{"n_layer": 10, "d_model": 384, "n_head": 4, "n_kv_head": 1, "head_dim": 96, "d_mlp": 768, "vocab_size": 8714, "activation": "swiglu", "norm": "rmsnorm", "norm_place": "pre", "norm_eps": 1e-05, "positions": "learned+rope", "rope_base": 14200.0, "rope_fraction": 1.0, "qk_norm": false, "attn_scale": 0.102, "bias": "qkv", "tie_embeddings": true, "parallel_block": false, "init": "uniform", "init_std_qkv": 0.0391, "init_std_o": 0.0, "init_std_up": 0.0391, "init_std_down": 0.0, "optimizer": "adamw", "lr": 0.000823, "beta1": 0.9, "beta2": 0.95, "weight_decay": 0.28, "lr_head": 0.00547, "warmup_steps": 513, "schedule": "cos", "final_lr_fraction": 0.0, "batch_tokens": [32768, 65536, 131072], "seq_len": 384, "doc_mask": true, "train_tokens": 314500000, "steps": 5049, "dataset": "wikipedia_en"}
MLP neurons of a small language model. Each row is named by its layer, matrix (gate and up: input weights) and neuron, and shows model dimensions 272-367. Each number is 500 + 25 x the weight over its row's rms, rounded and kept within 0 to 999. Numbers have three digits each. A neuron's up and down rows have the sign that makes its largest values positive.
A block is one neuron, or neurons of one layer that tend to fire together. After each block is what it responds to, as a language model described it from the Wikipedia text at the highest values.

L7.gate221:506457479546499465532521485500481494462486534506522471534539495496490518478494495478444527475445497484544472468474524525473512474510485484504498520502482533492483534525479539538519500520468489506513508444472501436501494510472510523457501492492501458502478466476448497484506498449539484525
L7.up221:505485496527486550505558528535459486510559541536534538489468445485529483474494511547552465511548505476514533550490468470509495508500484479512489475483472499477482527450494529487481446521525522488474492496492478542433481520527523502543478511484516503509512509518513453507451542535495522493
L7.gate277:476491513454535524516492490515521524437528493524466527504496515499494534510499482492531494454472495495506512481522539477490492527493520527524505531512515488480453501512486501526537481499507490498491479517513514489495487518521537502514481506467488512514493565493473521474480516464524443480
L7.up277:498525490515549493498510512534492480472499475506507458442559485501510525509451462500526483514503499451485529486529552547513493513493530479526485516516480527532477507486474468490490486479495484495525468499476491520495548475541519515457494505457508514510503472487490525489465478511478509510
Description: Word-initial fragment pieces. First short piece of a longer word split into pieces, mostly lowercase s or h starting verbs and nouns mid-sentence, e.g. s-aves, h-overed, s-eminars.

L5.gate171:492512525489535500457461482539508473519544505490474548466468453497478488478465518515520501484538533506468476529489513506529538488510510481494493517502531530480543507494476520528452487503514529498493491459525486535489460491507485482471495484497508491513491439516472502541493539453460514528
L5.up171:474523499508462501537469427498491501522490485519476481498505506497510514458507472473523502504534472560484486509478492530534458500500486507465525512565484494454491531475526539486511451520473508482448507506489507480539495463538512487482521485484516505500545486465524482533506509477522473482
L5.gate345:497534505480513508516499510482474479453537489486498506457513527467470453468502513535502544489553492513484484497509517484533471515481521477505471516534476454489470529492500502476551466447507531489525543509529505528507470486482465486485500516483492493482521475486517507473506526468519479490
L5.up345:525516554499507493500475500480528517500490509530485475487484473501493538522470503528483529497460441549490467524486516482456467500522463460512462491487525522462476449482512516531506463498483497490490474497491524501501479527482464494465529483505510503493478522505507495483499500479498491458
L5.gate454:483443493489463491507461479513488493469488460484514507482534504506529554509463518532498543464472501495478483503503504525489527477480499483463495518500493521514551483483496500503546479508478531522508498456531475542492484495528495520505504468547537493506534471525480542485464467500483512488
L5.up454:504488470510509497534512565513514511490535496480493541507490518525488553495511510530509512469489489522554533555503481492514523525531520490528504471516522503508491508534484481462531508496474480523513541441527510510478473486510518498501485498470557475523518517482529486502458473529512501507
L5.gate585:492505505458525505473491503476467473489484479506454521424493515493473493467483493523479532464514539465523523465496505527473480494470516503540532517478479525517474501467536508522511514484482503482462514496509439534467534481538493517511520492482500510468484527507472501503523473495473481496
L5.up585:514497504471534496484515517464503489506502518486549517445505482520493461529469506511465528481446492510507540484482466534512458494477511510510462535483534484464466497495496516484537514465522506468503498533493522509440480522532522469478475502440520475517532516488535488473519447493509480541
Description: Split-off letter s. Single-letter word pieces, mostly "s", either starting a fragmented word (s+ugar, s+atire, s+acks) or ending one (Shield+s), plus t and sh.

L7.gate241:520498504472465516503462512540509457488489485502450502546511526499489493554484452505523489508460498531490497465497483562486456472529515503512488522509501496519495486477502502492480529529535462475537486434506498511501483514450521492504528519517474466511469479520517484480499454483519522520
L7.up241:481465465478506533483488481483518484504561486485481537529513488503528508517508465482450489516492504509515517498515486509447507525538485489476503456477549522507511501451525494506484502528523484446485480485482480473522458499506508532480513477514508531515510480498487515470498467497508602521
L7.gate570:482480520515498529527549495514436501544501475527470491526564527530492490459469493491473500502509542451568506507463503485517512491478500475507510533478495464468482481506491523543441499503486523507493448458534534500494463454506549506483517507466482485476515480494510498489522490506526452468
L7.up570:463533491483524484507545492495478515529459481474541473536535517495518483460458495476462492542467494480518532488503498489503525479506495450500537475515508520483498484519500513492471478527510553505494497503537517498448527472464560503533495508477510503472536467487462506494458523480517500490
Description: Paragraph-final periods. Sentence-ending periods that close a paragraph before a line break or section heading, strongest after lists of names (e.g., "…and Grayson.").

L7.gate121:480464503449557525506495460509528490497475527482509530521515505489511500510482515508525523510440516534545510510523533509505532485486540509518477524466514521494455537496516469486516529492530450460502505485479503461565472452520528509498503515493536503505526482494471496495528476517523520539
L7.up121:460475497498512517491477475501521484495498517486473493489516489479476498452443551489515548511468513508498478492526486526484492480480522501511518521518524529468478515518508524537527512486497498498481492492502458509517504488488521507489486513475476485532513497494502547502550504484481487512
L7.gate366:496494506459498510513526495467465510530518501486465475487494479505440510512508528502494526475448504499507542453453530508508494518501493506497532462491490548489502513496542469517525516477522508539445525490447492476493523476500569481470490469460519459462500517494500515456505495479474529498
L7.up366:501476479508478494478487530524478530534510472509458496513496497522483490531476498524499469485463512527482463519516471482477498526523547526538478506470513446526510463435447477485495510543539514530463519477523536492493497488470527497487526545515461512485514479462537501538487477498490534531
Description: Verb ends before complements. Final pieces of main verbs in narrative (fail, turns, snaps, pulled, migrated, coached) and locative "at" or "near" before a place.

L5.gate3:499504471517478563514494494524486544528546486482473474512497521528488467476503527500482510502498484540474475514499498497516513489526480495491539529473477524478477510512502512488449536523489477473517507503469512521505538500532537512503504497508510532456544496459511522495545458521501455514
L5.up3:463474531490488502487513487489492471525501509504486466521505550482502496448525546510513518516496466572510498468472553496517499519506510526484522477530508507494494537550521470532465504504457468521501527514470447525481482478531459478467491486496490493539461470489486511481529525523482484494
L5.gate43:508507516517540469497510533458501484503492471474494518518477544483441525486459512522505503486485511515480525504529485497492552501504519539501498483456538492485491462468531513506508487476494493499489474483500482453444474486523503547490469528479459486504512519563463492488451529500454512472
L5.up43:487498475511483472522539495501476488508471523466526526524510484459435455518472490473516497486485509550483470518479539490451517462489499457483524537519443508538534522518518501479473504545506532507509479508491496513519540520536483498465487487511508505503465479500484472487441492514497472502
L5.gate84:542538461451507500476503513492525478503517457489480525482535523481471503505457497439495487445526509456501530500486499495527494533529505495509500498509477523463506465507507480488470513451512486544535483445485486497516446495483477525516479493511513475516524518520445513503505505472465518491
L5.up84:480499465461534532498489520527474501462488500489528522517493468542513445499504519513499522504459537521502507514534500541490478509483523494511489491499471522473534528467486456533496523481499554488489478495513508512517477523506522491485486513505551502449531461503544476534535490491471485503
L5.gate675:492490488507472514489484473512489481480518469486492513526498528480447464531529491521518508518480481495511514494456495467532488511484494528495526536532484503450511462518517536464482541447530525518482464487482491515487509512538508470472509475475504470471514499552501489511481536489480493534
L5.up675:449505504505489479497479481523477488519549463528453479535521463487461491476516555522527458530542561503453491532535543512520473551509514571549506501508456535542487508502468483516487531514484466489484520516470514486498525477486488530491463521462534497520535478534463527497478497504433506503
Description: Light verbs like take. Forms of general-purpose verbs, mostly take, also go, put, place, hold, send, just before their object or particle, e.g. take refuge, went on, takes place.

L3.gate27:479504468480464473559524487529472492507508495483508507454512503484505515494494440481523473453506523496454534484489533502504531483497497520551479539496455506521488532519465478470506466503483521524530520474474471478525470541478481441473481464514494515502514453461539488500481509521527472464
L3.up27:455527515491465535514498472519517482505506575539480511467519501509487516526502500522501477478504551537513469497519487487465525470500536481538516476482498524453514519552528512486505537511453517506499483466456515452520479513495497465488500499500486498488497537554516498496455481463539525498
L3.gate40:474486525501442453429515472543521511543511461495507522528517534512481461500535511508506513465495505520467468502481459549480495491558497515482492521507495528487462542501470471520529511517482481463466531533497512456505478482530499499536565517504510497515514528544483499518506517507505493550
L3.up40:455490514448505501523507516527491512528487531488506525461474514463476540474488501496499503460518496534516499524469492477470476455502484471518468505529513515496516492454497529506471510537478467502510528466525534509453532517472505513529487525492505511488511483526515493481515518492519483487
L3.gate194:531478506482522497484485508496511505537501485474469538468462525491485529473494470473483503494476507524524504496505502501487499514534493513506497500502458523478535491462474472523483503509532541496477497488484445544466563508443534520483527536513487525507533504502522504524513481481515501510
L3.up194:457503524475506527502500526506474478535541486522472553505501521526500503534532496492490399507483514473511515506495479515469482512477474520475498527506497464502490534510488489505490503547517461503500497539488562478485476509470505479511425534485506532519513482476500507488499512505491516539
L3.gate223:528487533529479475514483465498493498510472514506488512479505521492474518486500550490503534495490519547528479508501529519478488485463483499473483460485488500470499496477459554489502533514494465506521488456507465493509535478496491481482518467449482506494504487487488509500491507493510510508
L3.up223:459480491525476516515493499523514433508527556513541505524465467507484538475517550511495540479504489536482487519529496523506482510469510529495497478476522507470501488507521476502481483500485537522509498508483481490536494515463486471477542474484493536482483460490542515508487490490521478507
L3.gate278:485510498476458469504542521516471437529540490498524474506548526485465516460506550490515507509456460490492501492543531507477527490524545539517546513477466507517480521500525458480514490475505488530538479465487512496518530508489556446499490515457485499510537496527488507539474471516499512503
L3.up278:515510502527485458503529481522539472531523501537492505532502499474457476499491473466501462496470549463488527495506494552518532482511522493474500471465498533489561483490514482494532494524517536469446511527480467532472504491508498531510474547582524554505538474518532531497482534536527530508
L3.gate419:506535500499516531497488542513507527527474480541476517525538498558509517526521508491493520528513500499521491496525547546517511498481489486504484487488463461512488469527505547511527504486517513502472513507452470525509509503488466505483523540471482546466518517539529497531516517490519474528
L3.up419:519551487499494479495481499482466469513512561493496527483502526506470498537488528540454495515514480519502507508497479486487516484531502463519553493519552489486532508542518476503514500482494464567526507482513502479507516476453530522507472475469521531517469499540486472462499541486508559503
L3.gate425:471516477490498573532491467520507537477481494470444496538514501504497537521537533518493527485491498488490462446512504459496516454506517505484510479531521509466497464522470501497479497488560486504499486508484518496490490454526516509517504513499518540483542467519503520549495528485508497523
L3.up425:505507508488497499478545471476475521519494477544474542507509504513470516527504508502480494476511471526467483488536447484496496479521530512530506498541463512541514468506516509530513460473526534514500478492456485493475458518465451486459510521524476500488486465461490489472511509497555517473
L3.gate528:498501498493492490553474488529484527486551504505523560465495530488537526489549540471490529498503515515523552506526525533522509460514484482497471465492490498504517472493506515532487549497535520494523510488521516514486479499466489484493483478499490484523519466557505539540504499469479510485
L3.up528:515491507488496505520520510520494492480494569510489505477453487562489513504494552518452496511452485529505509514538483504515503483454548522480514492492527484500517440517546498515459533557491502496533519517494504479524515519472487465538521500506481483508523457482509503501490537479499487486
Description: Proper name endings. Final word-piece completing a multi-token proper name, mostly surnames or first names in lists and citations, e.g. Christoff-els, Hugh-es, Campb-ell, Theod-ore.

L5.gate214:522463470499514512497521546502473501552493509492530554541508494481512543527498513501472493494497552482517532482489511514474489505481517514486501521453529515495472474505554456490516466476464496520465478479487473517492502495485506525511564539488518494503476493511521523533490501479498522525
L5.up214:491528523480532511507497498490444525517488458542479425526535459508483503486457519479498477496521464500512497517454522461495495485542515491516500517507470541538531506514489534492496515483544481469482522510502524508494520481479479473532524493522524539513527489486494510478489488491498523561
L5.gate369:488481480488507539443519461476466523442488534475533511543509466509512456495489478534480495479483512466478464505481514531526479505493503444524529523504464486550485470479496489518499544497507439533507524509532511525535541487470469489497478458530481495505486479537517517509510465492519476528
L5.up369:506455506478442523507514524529522464498480500525506503501524491527525512468487500521455484498478484490513538515528499506454464447473514507507502511511473477498475519496482532498544525528497522499492536505481525467538518463503495482518532537514529513470523454539464533486502490457511470525
L5.gate641:512504535550451500484480494466504533474463501522482476556505480497512502516492494474507499468465475459492441502454515548470479462492514509480480528511477489561470500442500503519479454540535507514523462481535517503493496481504484490545523478519528476484508498503497497495468501439480544525
L5.up641:506528500480529502486473503487530487480460538499535501483519461480496482480466490486496551490470499509482505543442478507547519490450522475509510470562460532495481524502494518501496482504496531528510519483473446525480480513506474528521525446491532485466535501491534547494443483499518480479
L5.gate662:530507540489531452492510472540533480463517486484516468532496527519462490444498510499529483547482499514475533486492475546529452497482491496493544498481508518527528448460535512499479506504543498473515488503512469473516537462496490504521504502528474503466532459519508506494509516478502484482
L5.up662:471445510533490501465538468535490526506502522492497483513525495493501517498472491506520481481517479481499498493531553492501499510483510503470465513526529452495514543518483514479487494482475506514461511519529510548507443512508499479483522538509499553512495471515513450499542523456559468466
Description: Paragraph-ending periods. Sentence-final periods (also .", ").) closing the last sentence of a Wikipedia paragraph just before a blank line, plus dots inside website URLs like muccapazza.org or twig.symfony.com.

L7.gate199:476478510455483519482485496511495497507488493479486546503529538500500480506489536471516525499488511481469492461474486490494487479493507513516523481452477530466487502470519550512484499532515501475490487448509521474520500518527542514468550535469482461507532489559531496489484522473487500502
L7.up199:517533502442517476512493512470507523510540465513463483507521524518475504491484545501536508517511470461488487502469518511504552463536524470460463492534500508511518517511514452505543464479514516533519491519506477491512502521487470508496513484474465516485564475507472530522549490488500474521
L7.gate262:544519489484521516436555512495526472470522510486506496500512507527487532524476504482511489506449515500510459474500508554508507451518576524516514505476559465531520465485532490463470512498509506547487480517532515501474506517499501502467516539513500523522511513539504508467461462474486536491
L7.up262:548483507460497530487530478467485493445499472552532544538477510507447523550506450489504475502507543532513541506507531486538476511466526506487506471500498509523472468448510507473503505486522500508482511483521506534493459455517491502476526522531491471510536523504475467501499495467505518522
Description: Hyphen in double-barrelled surnames. Hyphens joining double surnames in lists and credits (Norman-Culp, Heras-Casado), plus word pieces inside or ending proper names (Psalms, Rheims).

L3.gate68:544496521497440529463461537501493528546477499484484539491519554539499519531490463474506492466474506505503515445485513528494470492495531474450495491480472521496501506495508503538474508478520470494497470500524537485500490501520482505508533569467487544529539486528476546522501516500498498553
L3.up68:500494515536496495520481468493503517503489489486517499528496512477524502553520487481496544462454500524505536473505506526495497491510531519470493483545494520535480478559490499515475483521510518461506465505529477495513464488523470500520523531505462519499481502499499481508533500460500513523
L3.gate89:471490510476525518511498489539503483476483497501492500491518522528489470469476475498514503467528520492448513497491479550486543450509547493530497512484506515541486532501532480521504500441545517466496494489460486491485519504500484540545500501487497475489557446483506493494485462530502546494
L3.up89:496482495476516488527447503472495508537477500514523520464513488455482507512534515511508477532491503485497482477514468454503515493507477441522540463509512474550524476546434491487517477515512535562525467536488512513498551536497526459514550486488512472563472533518482487479492499456501534553
L3.gate158:489498504497526512484510489535510550496496507498478519478537449532529500496511501521467530482459534504490446500476508533492528478515468525483533523480471491547488434502505498471520499485525521487453530515510495518491457473545521519449520501507476485535512520476459494499524554524522483515
L3.up158:471519484495512500490530488518527518487541460528461537500483481512522582489529524491506497472495472485493510429490482446499509442468508501471443557484514469486492493495529527514463501499533507460530476458507482520491547465486524518512512540497522505499490504505476480483477483483470482490
L3.gate389:497485508466529515518508494453529508512477512522501474515535484511515479520541508519507501540527494532499533475468496541486510523479497516491496519492467509530512503487499515509539512493538468487480486505491483485468473538475499492506490475492539531529527516512496497484476502454495464463
L3.up389:503466491533532491507518513470469510469455510525470469488472463546536448528499515505488537459510529497551451544521535492484469532482499469465521497443469473491496533451457526500471487519502521501496469475484472470529479467477541528499512533481459488496481495462468520489478462515514523508
L3.gate484:516471502486487526461454510482502450554507461459479495542532489473466552496452495461491524517453501524517476480523544466484529510488498486480493505472526509512498537505536527486471499520527491497477514534468514528429535489445507481471474486479495498531539494493510452476475508495523512513
L3.up484:500500495499494508516477480501512514495527508522523510518514548516560513527526478475485490490493515490544489486539503522505521505475486473472470494492531457505503488465557513494517517489533528533507517489499484520546502498536516452553538517508484488499472523465510457503537509547532501477
L3.gate517:497490496523483471516475540535502488466515497514488529464486520512473504459465530484474497493508493460495522491471522510508497479507533563469493488505524494494521480460530496507533487477484525445490494463477501502528505453513500471492492496515554482525526482465494530494490484485485503504
L3.up517:481553510486487461527486533443513462550515489508503529500496450496494509494478502476503463527522521500450464467506441477496529522484503516518495542508499475520461469508541515516541516486552522530516488479529498519490482452499464443554497472506463533526442520513470502485495479495467514493
L3.gate576:479525556485515491539486515482488479473481495512461496490502534508483532466448525531502468501491482434527478478505464522491501483515499532542518454528505466482492470500500481525501488519490499482468501512520491518461533469532506474507537487521468484506487505501484523503493509514457484527
L3.up576:514452507552525445487477503518520506522522505487468531501497500523516504479508494479511497453509513499496495515478515490487538468524488443461507530482508520525528502512528521502483490493531510516500501491528483468536523503497551507494506524428475477527458516510500540453482489483484539486
L3.gate674:496494497444526487535506486466537506505496477468536479461516512519452507438491472492479479497505507523529485513534533537511495501488535476518511484485526477545513476495481513517511522484540492476471497513467510475497499515484509540515510503497451492483521473545535508491511499519489501564
L3.up674:540474509525492462456507475496509482530492501505504517509515507503489473519472462490476492502495499507502542448512513525506546443498525523501454447466562480516487495502491468496512471473497534487465496527469508491515503507478542506544557520474520504546499481504537482485452477497496486513
Description: Sentence-final punctuation after names. Periods ending a sentence (often a paragraph) right after a name or noun, e.g. Odesa., Greenlee., Sonoma.; also possessive apostrophes after names (Turney's).

L3.gate96:506518481479487488479472491531474506536534511458461488519540510504451513483466513467509499498527505497482488504495510468494514474488509493500500487469466496515464516471525469517510444522476514460496513507502497474500511473513505475475498511522478479499472463551480507481497476510528524483
L3.up96:532528480565527528462529498498500521496475486486497512516497496514511489490472465470452478516466500521519485503504494519485574463492458451488488528467521491484482492497470482511485512481519464470511470515561487495487494451470496540525506513487525531508467489507496522499490509501504512529
L3.gate124:505465526520516503532480498537478491460562490458507522498441504503525480489476520528490481536493483532518518529503489498483494487480501537496512508508477497501464513477505517516443516463485496469523505511507526513536506487493534556510513540454511468499526460447505549509494495478511515539
L3.up124:520455535515568488451509553490521509489495490502514471542471462502476523481440502467502495506492529512453518506494526460557455481443496494534536526511550505507461493513516513546514497514499447516543469502536499521506500458490515511488507483547487479508495476471522432498503498490506546495
L3.gate166:485484543514469513552541497473479493484504518493474484473489476494517487433477488530546525518504494506516493498459508495495521504474478493495495501510473535494473479434519517488449454536520506472505543486458496463530480502497530488542509546493481472520497478516520497535509501506507493508
L3.up166:487472504516518508539486492529499483491426476503519466520549470500496425472512503486488532455504531471488483506544546503480492484484512492484537528502489528496515531523456498584475489478498519519548445500509503485503475487542510528493458539520502485522491454474522506493488526526506524550
L3.gate296:488482510479525494450502478526496496507513485525495458486464510490492520466488525535505473477510477543507500527467483465502515470495493545514485488461497541449474485514555493513477488502548486500474486501490494528485488472506531482501469542481512483547523520536460535502481504496521533524
L3.up296:515510506555456515516502518507530500482443527455526450525459479481503471498500517516488493470521498500495515502509519503516515507495513507522529489479466502491502478529502499522483532484478514459489503531485487521493501481516495508468475463529494511485479499495518501519500489501519529455
L3.gate384:496506516511482489502541533525494488519522478488484499532554534536457521448436545467533489515481463456495538510516503493510486515506498514524491495467479484496475535508534448448482471473499479507546511514545491539502532501561499510499471515498449529493525494486451499515525553480510476492
L3.up384:479504514464476490466530469460505522481467508492471513542527478519486509528529477502472489513516487499483526535520527511467494472513493525516472514486517489518503484468465527506502499500522497489485527481486521520517540453480483476490530464498461477536443527497559551449507499536479532513
L3.gate534:527476565481470540482529528521499498478496522494489455489541433480463493485491488514499533533498523507481503460502508477520486552463501480509512469494545491495506509506503498509548519499534503489512483480534512516532511482515510540528536507533526488548505517464484484505470516473500502541
L3.up534:534486541490532471510552485521504517502511506519441502521562501490518530477497518503493450491453513523512451513559549515457527503501532484500482501475526533476468504523554520536478491460530511462511520508495525472483484479502495528512470512522532522535488492483477492496515483487533535539
L3.gate597:525494511511514493481505477498514486478546527516500512528507469518508486513548486502529523507457469484525515490537542527504467511523488476507515525495511473500507508545535510495529515476504482513466499489441540506458518469500502515505520475464533526514518503531476466505501496479557463514
L3.up597:474494504496557500497520459528500527437544497526522467512480492487512493469488487519480494487461511523479513466504509536461532488506492556501483495488497523462458487502493513514490472497493469462480517512498492488512484502485512489499493488535502503500501506449514502515518472504481459461
L3.gate604:461539498508534505524540490505495495500445523498459508536448464494490524498495508461481517487532521517473480517498519442534497479486479497537511492515463517488483525490520514521468512504517543508469511485518455505494508482539530514446533534481499493512461510496460526513515471464497483490
L3.up604:438540542491491495506493450471465515517503512538487519477475504503512540529493456520486473461502459498483503511532520483485528458482471494562514538469509494483478491479533471546562544512493522480473504481488519482492492510502489493484514482492537511480484483536458501529530486519538485508
Description: Location preposition "at". Mostly the preposition at (sometimes At, in, from) introducing a place, event, institution or time in biographies, e.g. at the 2008…, studied at; also took/takes/entered/finished.

L5.gate23:487503527483459538476545512540531515537560500506441499519542466514506478521526516521517498505482462481480514510494526501482498509492498534483489491532508487487509506508506441514508475526487464522505457498548516496476487522548483534549495460518498497503496462522450488543478487517476509552
L5.up23:536534488450530543487538525505552465500510493546550476523526521496425500476503501481500461484513471499525471481482496526515524466480534522487468495495546513558500527512465541518516528500502486514487516566471505514482507504469487436476493517437537505487491505466449505463512534527518489536
L5.gate725:508477529491466497493489501526484482529541500477522519517492489495479485520501468525528473486480520513509486502518481488475502521509539518484503488501509522505525532505493540507526494542488516478491480455519470488502510480558467550471487452502477478520516485511447488482467508425512483516
L5.up725:539519526495502505477479514502495507517524475535537469488513520459467505472487506521551500513489478481460463515488483467474494527492499489504501508542473501458517554505470535511510486490510496501499510509474500460508513536496471494512483488535504508517521511522446518509469507480550497523
L5.gate729:499536495461501476469485513493460527502519460497486515495514517446485461480483480516499499474446500524478506490540500470524510505522529541484474517513518523476513499462466504491547465462496491490509512525535508487475517471494483470514514488504448525506497484543478507539491508536486478504
L5.up729:524525503509517491537548513529479491486519525515501459491466465485478468504511489531520492501523475535529476523510529493496484496508502518512533491534483511531518517553525510474517508527451453544460472463524458476473527521506506517506469535517484473525499499440546497481510472497528470535
L5.gate733:564516515477465493464518536542507468503451497496480480485513509493509501506481515501517482451485481520473478557473509482508518504504517538441501525449535486514498564481475501517556533519523524509486497487509446552528496478501488519518494490504513497475530460473509517487440479468492530508
L5.up733:497492509476476515485490469500499479479491452533496520524521475477524468510503532523504533465540474497519503510567556472492503483517508475491518536501501500468495486483517529532521495548455469494472489493496490525490483477487527511478503500525476510483466541556517490505517510510480506489
Description: Given-name end before surname. Final piece of a person's first name or surname prefix, just before the surname starts, such as the apostrophe in O'Sullivan, Mc, and the last piece of Dyl-an or Rol-and.